config.yaml
n_layer: 9
d_model: 160
n_head: 5
n_kv_head: 5
head_dim: 32
d_mlp: 640
vocab_size: 717
activation: "swiglu"
norm: "rmsnorm"
norm_place: "pre"
norm_eps: 1e-05
positions: "rope"
rope_base: 500000.0
rope_fraction: 1.0
qk_norm: false
attn_scale: 0.177
bias: "none"
tie_embeddings: false
parallel_block: false
init: "normal"
init_std_qkv: 0.0966
init_std_o: 0.0
init_std_up: 0.0966
init_std_down: 0.0
optimizer: "muon_variant"
lr: 0.00113
lr_mult_up: 1.12
lr_mult_down: 1.5
beta1: 0.9
lr_head: 0.00747
grad_clip: 1.0
warmup_steps: 200
schedule: "wsd"
decay_fraction: 1.0
decay_shape: "pow"
final_lr_fraction: 0.0
batch_tokens: [8192, 16384, 24576]
seq_len: 1024
doc_mask: true
train_tokens: 152000000
steps: 9733
dataset: "wikipedia_en"
MLP neurons of a small language model. Each row is named by its layer, matrix (gate and up: input weights) and neuron, and shows model dimensions 16-111. Each number is 128 + 32 x the weight over its row's rms, rounded and kept within 0 to 255. Numbers have three digits each. A neuron's up and down rows have the sign that makes its largest values positive.
A block is one neuron, or neurons of one layer that tend to fire together. After each block is what it responds to, as a language model described it from the Wikipedia text at the highest values.

L4.gate74:112084091130078127140112129083060140181115100149142127132201118117139178128089097129138166103118164130122128134130143132105092126138154119122127162118097106132129139156093179121103108166110148116087182078082171133090135109157124161118094177115150154112097121053077117144173109142212098143
L4.up74:167090139102175097096121090136096045155107165160062145165107164122071129100121104149125172128168149163128156145182136113110080178147152153153122159074100168145065133114140164148152124143150161114087152166160116109140132106186130092102142138157106078160152129122120090112117104124184128084
L4.gate84:125081138111095109140159119108154124108090192152180196198119124148148150117130099127130091121118084164195157107101171156167095164147182134071156134118161177051146170063163139100095116066140105151043111153128118123110112167152132079185146110117143104103123129150127103098167085145156154176
L4.up84:177108102120111229075156129084136090103130152113103153121125123134138181208117133192121158129150121077195167094115114123091125190191130115089106167168132106137152119137177183142210132092172058119142120195102121149135130140141123103088093094105106162100102138135151165140080129096140123129
L4.gate139:131144166117140093101121177134107104114120109195103096137148181173072086145118141166112130084104088160159123091105167130118083187055102122090143112153124147131111159148104124142136130155088142154139153203160132133090113054115129142178130156162115115094105168111051140106161081145101048143
L4.up139:143079145097094096132129100124113085185151078149092148115171178149092101102106143148168121165120144167165111200090154080116177171124158098167143101129094166076116135173071107129145142154117116113181111103080132113102130131115089132109169130110127109094115146106145160081154107123133143046
L4.gate252:127123117119128137087161139159121142143087141130126120129116178117181113135145084111088091117141108196097156131078080178062183152098134099161084133113159162093056114173120201161172170130128170204135161159192120133150169118140126116157177129112146060102101090105134096152094149107127104175
L4.up252:145116176071084164110144115106116114126145121124141111063171174097116193131121147150090125122109054187103084114090105105093120138097131124130205143096189154134119150131139136135166157147150116179123156116151154102160131139111123127137107126124096130152072153161144134155096119058120117101
L4.gate357:193156161096135123147148130109069101136165166108115159121095134122165179066133084062144115100088166163149115107128129106137145146082187128126177179066123193136142141183145098111131176113172090147147178156100090159109108158060147112130112081152145166090110170133106149104154118125126146092
L4.up357:184148137081118130215158145121099097112143184159087153159077167167148094142184054163136166115099119133157167074117081127133154125177172129134126131161111164165143159128134173119148172196096137151165093164165097084097119106177150152152176117155124145104171107120134150167142193087119144145
L4.gate389:114151144116113104089125101098121128158129113170098145131154174149141108112132133154119154102092154155041138165146134089078072161106116133160141110127137083101063179139127177128202154161091104095058128172127138151121072178135161144103054168157082090175086072160163143162184149150151095105
L4.up389:113121124127180150087132109093105096147116199167138161172111130101192177193161107131063096176169132150134122114086141135076103170147205122154154133099111132179137146132026107093148106179106116123108160156082120210083099163106179118132089107165209137113104123177140130149170085112067107102
L4.gate393:077181120112146050080150132120109161087143079095113131153135159113151119114128144100185152147101113117112193147106177145129149159125138156170142134087135095176110101084127163178160202119097148167081130079133123104110122135140134105153129103103141145109059159147175113130115123144101117208
L4.up393:098155130124079145128120177094127144077086127129112102157131206127157157131172139124139116047111164125144115121132159145197169161202143092173051093104110080092075133094146124149100160168063085131122095184173165116102083119157078070159153149157157159112088135125101149085150100119091108132
L4.gate488:187170117142153096092157176156174136152126112204118158175174121110156079146152076132078084164102098094191163138087137143184141117120140142155120083144112124144113165091146149101133091115105177184112146091156148113081076097126159139133150130151148102157080066056162170140110104095130056124
L4.up488:071111191103115096148137085140094163090110164149115126099088140138104084095074088169174108103155158066159156114092124083115102092150162105178158120138129123074116149162118133130141194155127100104101152151114123130138166198108088134122100085166134079154148189170086108155163129153090128128
Description: Mainly the article an, also an as a word's first piece (ancient, any, another, announced), plus short word fragments like H-is, t-he-re, th-is.

L6.gate315:136122128161069107091170225068140090089127162148167107118088122116116131147153162130130159111146093125131113149169165098077116109134191103079153130157117125143115113148094117085144166114131128056170124097119060109068129156127084073145125154103114110098082105166147160145098173123114139161
L6.up315:097180140146145127212103191160131120149095113152167104204185150102119116119088179132116211123182159132078139148214116145171141175133121090118119129165087103106121129114122189121101159110192124183182088142164101123128108126160081114139155132173183101141180116131125136113120147184100128141
L6.gate398:120126142101169121129105125060133084160168112088107129110162124143159121100114148153146080041093148133148090083117109089152109107110133142147160138149156102157128112070150144040164108119155094163154159146095071110099111200135052079149117106147138179109124129198147144151119174138133184172
L6.up398:165180085169156148076112106110115115124143140159159129102125113088118107127121127176097099131116112094128166114132168162090113054179144105133141148130143085107113149096162130123140131146110114114118179130165151102135103085187209096145174167152121108122133091130132142133126181133181141168
Description: Fires on the and possessives (his, its) that open a sentence or paragraph or follow an introductory In, During or After, as in "In the 1980s", "During his presidency".

L3.gate129:142129145155147102168097099099104142123106112105081081116142117151112126128174083163117137150079149121093140106109170177046160144191127111154124124094106084099155187122135213122143160077125123144106138139172124121147153097119099139108134157121090144173117054161103181177083129148202079164
L3.up129:093102154178141154132126132156136140093129132112152146121118062137146166119132112090143105119121116138120163184138167090139149136116092106217177150138069203126079099080098144092106118089138129078145143139095118124181124143180129116174154142150079084132120081077093183148153150180096137145
L3.gate140:139104085102181141137158144166082097126110194090183080151087139143163084172141072154122166160137165102133134072153151122093131145171150140103131151117138102117146176146122154209126162138174075122100123160103127152132151137107086135144129147148136101119135177093166129144107108139108109079
L3.up140:175163080197086135160143161147171144119159135215122114138148073130184182094120129135132108089110142084144117162097153160101165134139198122070186077123221126075138104114125083107137123183141131142143134112141141130104157101141064086132149157115126119109100126075176136146123175145125134189
L3.gate205:133156132144154130125173131085095114059098125140107169138169179090076128099140151194166134090076137079123144122170181144130094123144187107136130104120160149104181125114122091112158141168179133105147100156110186209106133149116136099158124154159157084144132153097175213126150085105154111183
L3.up205:210143026119118164163143119124096102125169081151088120122131131109132141123138106123165157080195140092057170138131187149162127088114102090164155146151115138096121116115162134099074160175127167122165102183150118188126121158137101110145151088112095162103177168089157132151074101118157163149
L3.gate633:102153091145119135158138079083084152155111115112092109187184087104086108055122118150109190135105154159145136141163115156057104140081116100190124125123057133140079128095128075117163148191131168104095148131143157209143109102161121091127102079073139106197108162105138150109110076207120062186
L3.up633:203144096108138126144138175076099027112126187133129125170142140091157181105161103151129160145122142183128119159149175172178079111136147137188090099142159174136105147160121106080171124144153057142077143139200147170104103151159146092118119144136112178092124123150162113119137138159108150145
Description: Short function words mid-sentence: mostly an after prepositions (of an, for an), be after to/would, are; sometimes word-piece fragments (s-ome, o-ld).

L4.gate168:121132058105181176153134158155133116110069162121047124137171168112123112213078191138136110162131045062138113189121179083110131165125125120149122134177119128113191098136136132142094115169123094130139123146120162115113144147137120104089155107129127098152116138095123099145043125102140116070
L4.up168:179140135117121081163158130111108116144115092100111064155137118176085121119176131150153134094105153127124107161115114148151121175108075117144141134175089192144147140136143159119110154094076175153114129101126165174142065091139169121149123102097160103129144117160083089128124170167146057126
L4.gate183:122047146104159083160143111105082128137123045066118164116089106078132189174111157171112142123112097164165154127157108173106145147184129144106129142161167148150080137095113126127156128117124128142153064107125142050090182134183139090120117108120090165091152143156110111162130139141120156152
L4.up183:144111174069125098160109157181131085131094124133106132164210089185129178113161140160109114121116134152108152130105128125055175123148093189079122130136128143060017120107136185123080161149154133174131125130135103169087137164125135161155108178086162106156157101103125182137134130203118120144
L4.gate185:137139108108121146128168147099123129126099134150093100126133147060096092132065124173099144192069144167134090141177178075139108118144095100175106177126067158129113103159099147110176139168141111110147131137132183132137128147146122067114180178113132157144137134152164110174129126123052120117
L4.up185:129098163124137089121150110140119135137156167087125160100178132159129143069137079103083081103197132214109112125143112163124069096121092138174125174101106093109152091058165060121109082120099118131167097096077123105107102116168119101131118121151107136041137109185159134110149154123089145170
L4.gate197:107122141117126100144167198188179109110119097169136103112133103165141135109119131116104073141185073123189129072127111175105144138128101139183110195098138108154161167076047125098160115060085152101111154095133131137065102157162160117168095154114131152134084141185123123176101204190158143137
L4.up197:105089091160152161139084185155111053112169160108123068135108143130175159140124107167197170117199116111173096098142114124171149116068133152145164204171142167110052132098163111178121113083124101057131174171099083115093114091116146160141100081174119184086129143099107111116090138102088123133
L4.gate350:150134154187131174160162148146129090094098108131058134192139154126125108139157131144147110150155098169117133124171076194126145122136181130114098137184097061117088089106119165125132108101111104128090159132087146133202142154148168160156110131109163099139083099120158137138107131200129162092
L4.up350:125138120148173116149125080147121123109135179094123181101180094126098132120054108135109146105136141117181139181141151137152114097161093141118119157161105160169051123075155104127182105122160132147130095147131150167136122113138109219114091130134099151161158070152191157112108108122104096122
L4.gate456:126084135109153066125128103098128133094124102138111083126129110162116108162165170198152135158092097130118124105093081179148124134106124099114159107147123113151134125088147124131152176148059134110201099129123149112130101099132076111141139144116062187110111196162140088118145160194222133187
L4.up456:138132097189152137129117116095100126116069120153117144146164143157145173092118160142118112199127105134104150150146165131106150114073151159128155089094108089165131120141153182054102196125099087148142103112219072133153176112157111149146147130086137176108090161169127162143088091157118096120
L4.gate601:146131123136104072177096117175142095156128144139078100146175187095152178142119126148100200159157080173060092190076153141131166127077116119106152104099132164164080129141128128140109159061163109152189165142149167141156147061161128144124114090129119121174122196134166161113155136164129160129
L4.up601:088156129139085096153138170166174129125151065087096114097132155124083143082094118142130131170154127103139103164073144110106105164119152147128171162114151119108121174141050147060140197103140137150208146114154068108112128183157128109155130073095131112138142155201102112137175115146178121133
L4.gate627:128153074131107150091111153051095189107075161103178170171175161172127111116121160197198111127138121093132156098134109133093164135120159152138122146137104137128139162206093137107145163156116112171150122128151108092081106102165155100131157106137097104110133098095151100132111096147144109122
L4.up627:149103114102133172096159098122128083138166138139170132160182128135120132197138206161154112151169047150139120152092144165099154166089164101168120080134168166169089120119097096075160143135088109137138155069173145200156111123126151144151173133078127117134172109124179106156115122162082191076
Description: Determiners and possessives (the, his, her, their) right after a preposition, mostly "in", as in "in his career", "In the 1960s", "in the final".

L3.gate169:142165066140112134112113134131149062063149130129125147168116140120142058118138181151076120126139158159107159117106129163132138143138101090127199138102172106102165138154071132119161137109162177154112153167155112127143133127178068181065210157116104124149110151048149109128147133069153145143
L3.up169:127161148066092141169127116114101066104097198124132076156138135115102098137123144123121076111112157134197130114185057182123092105114120101110115087102190104108163100137102097198138153107111117099137154173112181140167129130112085093169135158106092072101148088126110170144147114088112144094
L3.gate170:100125054139163160160078054155077116087094102090156178125156161140087124120142102169187111164133096084111153153187078098184152052063117093100162120114104165150183131143125113116148140079175123150147154137125104143156098114126048135129147076108124094141087135130054148119109115117119121138
L3.up170:119119074134094140156116097102120071120054125117123148144087134169160082069155142185106119200085139122142098038139071152154139128123145121105123143111095083101119124082123107146140142179147097133090071168119125115097122121078136196186117165102168162176109137122100122207136191168149211161
L3.gate465:099142124127085151107133101137169125084113103118140098124127072176071129132131101135144165145109141095184214141130158144185110106115191122147078138138092188098099166160119098171081202208181115131133125136180117148104169128114048159153142114145124053153150139199161133092083130183101157124
L3.up465:119110145203086143130123122080120195087096139120163110114115095129129098116124157101171165185133138149160180211108091107121100173087129063133167109111138156173124089100094173091088079097146067181123112133132165161089119161127117222132126143091093181137111101110127137102169086094124118163
L3.gate575:172190027139102118181128082087136126123135158131129088141150109082061077137152140112086112176118168136073105113172133164129145132162144091152152106133115144115095140127141194126140120126099097158148131124108123164091124071123065152122152149187138067130104150180089145067077162133122122132
L3.up575:117211105141149158146101159100184059104143144125162120149099116117126103134103121099113108164180112130116134133158133108144105191092202121173103098089124195159146129149089120127175131087169129082161146119109162140124128098094105133112173137122147084153109161114167052109123119171155133173
Description: Possessive determiners, mostly its and also his, their, her, often right after prepositions like for, of, from, as in "for its", "of its", "from his".

L6.gate148:135117156130093158071049158173104105145094122169104062175148175130146170140115094143126170110135171154112144131169213116106148113143202154114097142148099172108131135108146155111131127127070093107162140146167067082081149108177070190124138167142122173151146042129120145155122093090138159130
L6.up148:187151109155155172160124167135133163118156106170116153150119142172131144088158075128173133094108094170127121171163127094121119120129081124139136126119183186155143130105108153091165138169128143137123200180128105102190090126149142081102163152142095149103115088168159166113081154123143169084
L6.gate234:150107106150094180155154132168103107159139057100062127122183125134140136116213094152121117071165144116205088073086092115135077158186157136125125099153113109164125126122123171218175122168149081114137131125118116081145138152143173153148168140127151138134096120097155142116116160183099093107
L6.up234:116096171150113080154115151120065186107122105137140142147108127174214121060135117128117113143094142116117135144131135162139110055119152181181145160118178178136109120148136148126155096145141141173196125070159115168148105157168113180182195114168176150156099184100108168091166049138131104170
Description: Mostly the article an after verbs or prepositions (issued an, was an), plus word-initial pieces like an-other and an-nounced; sometimes was.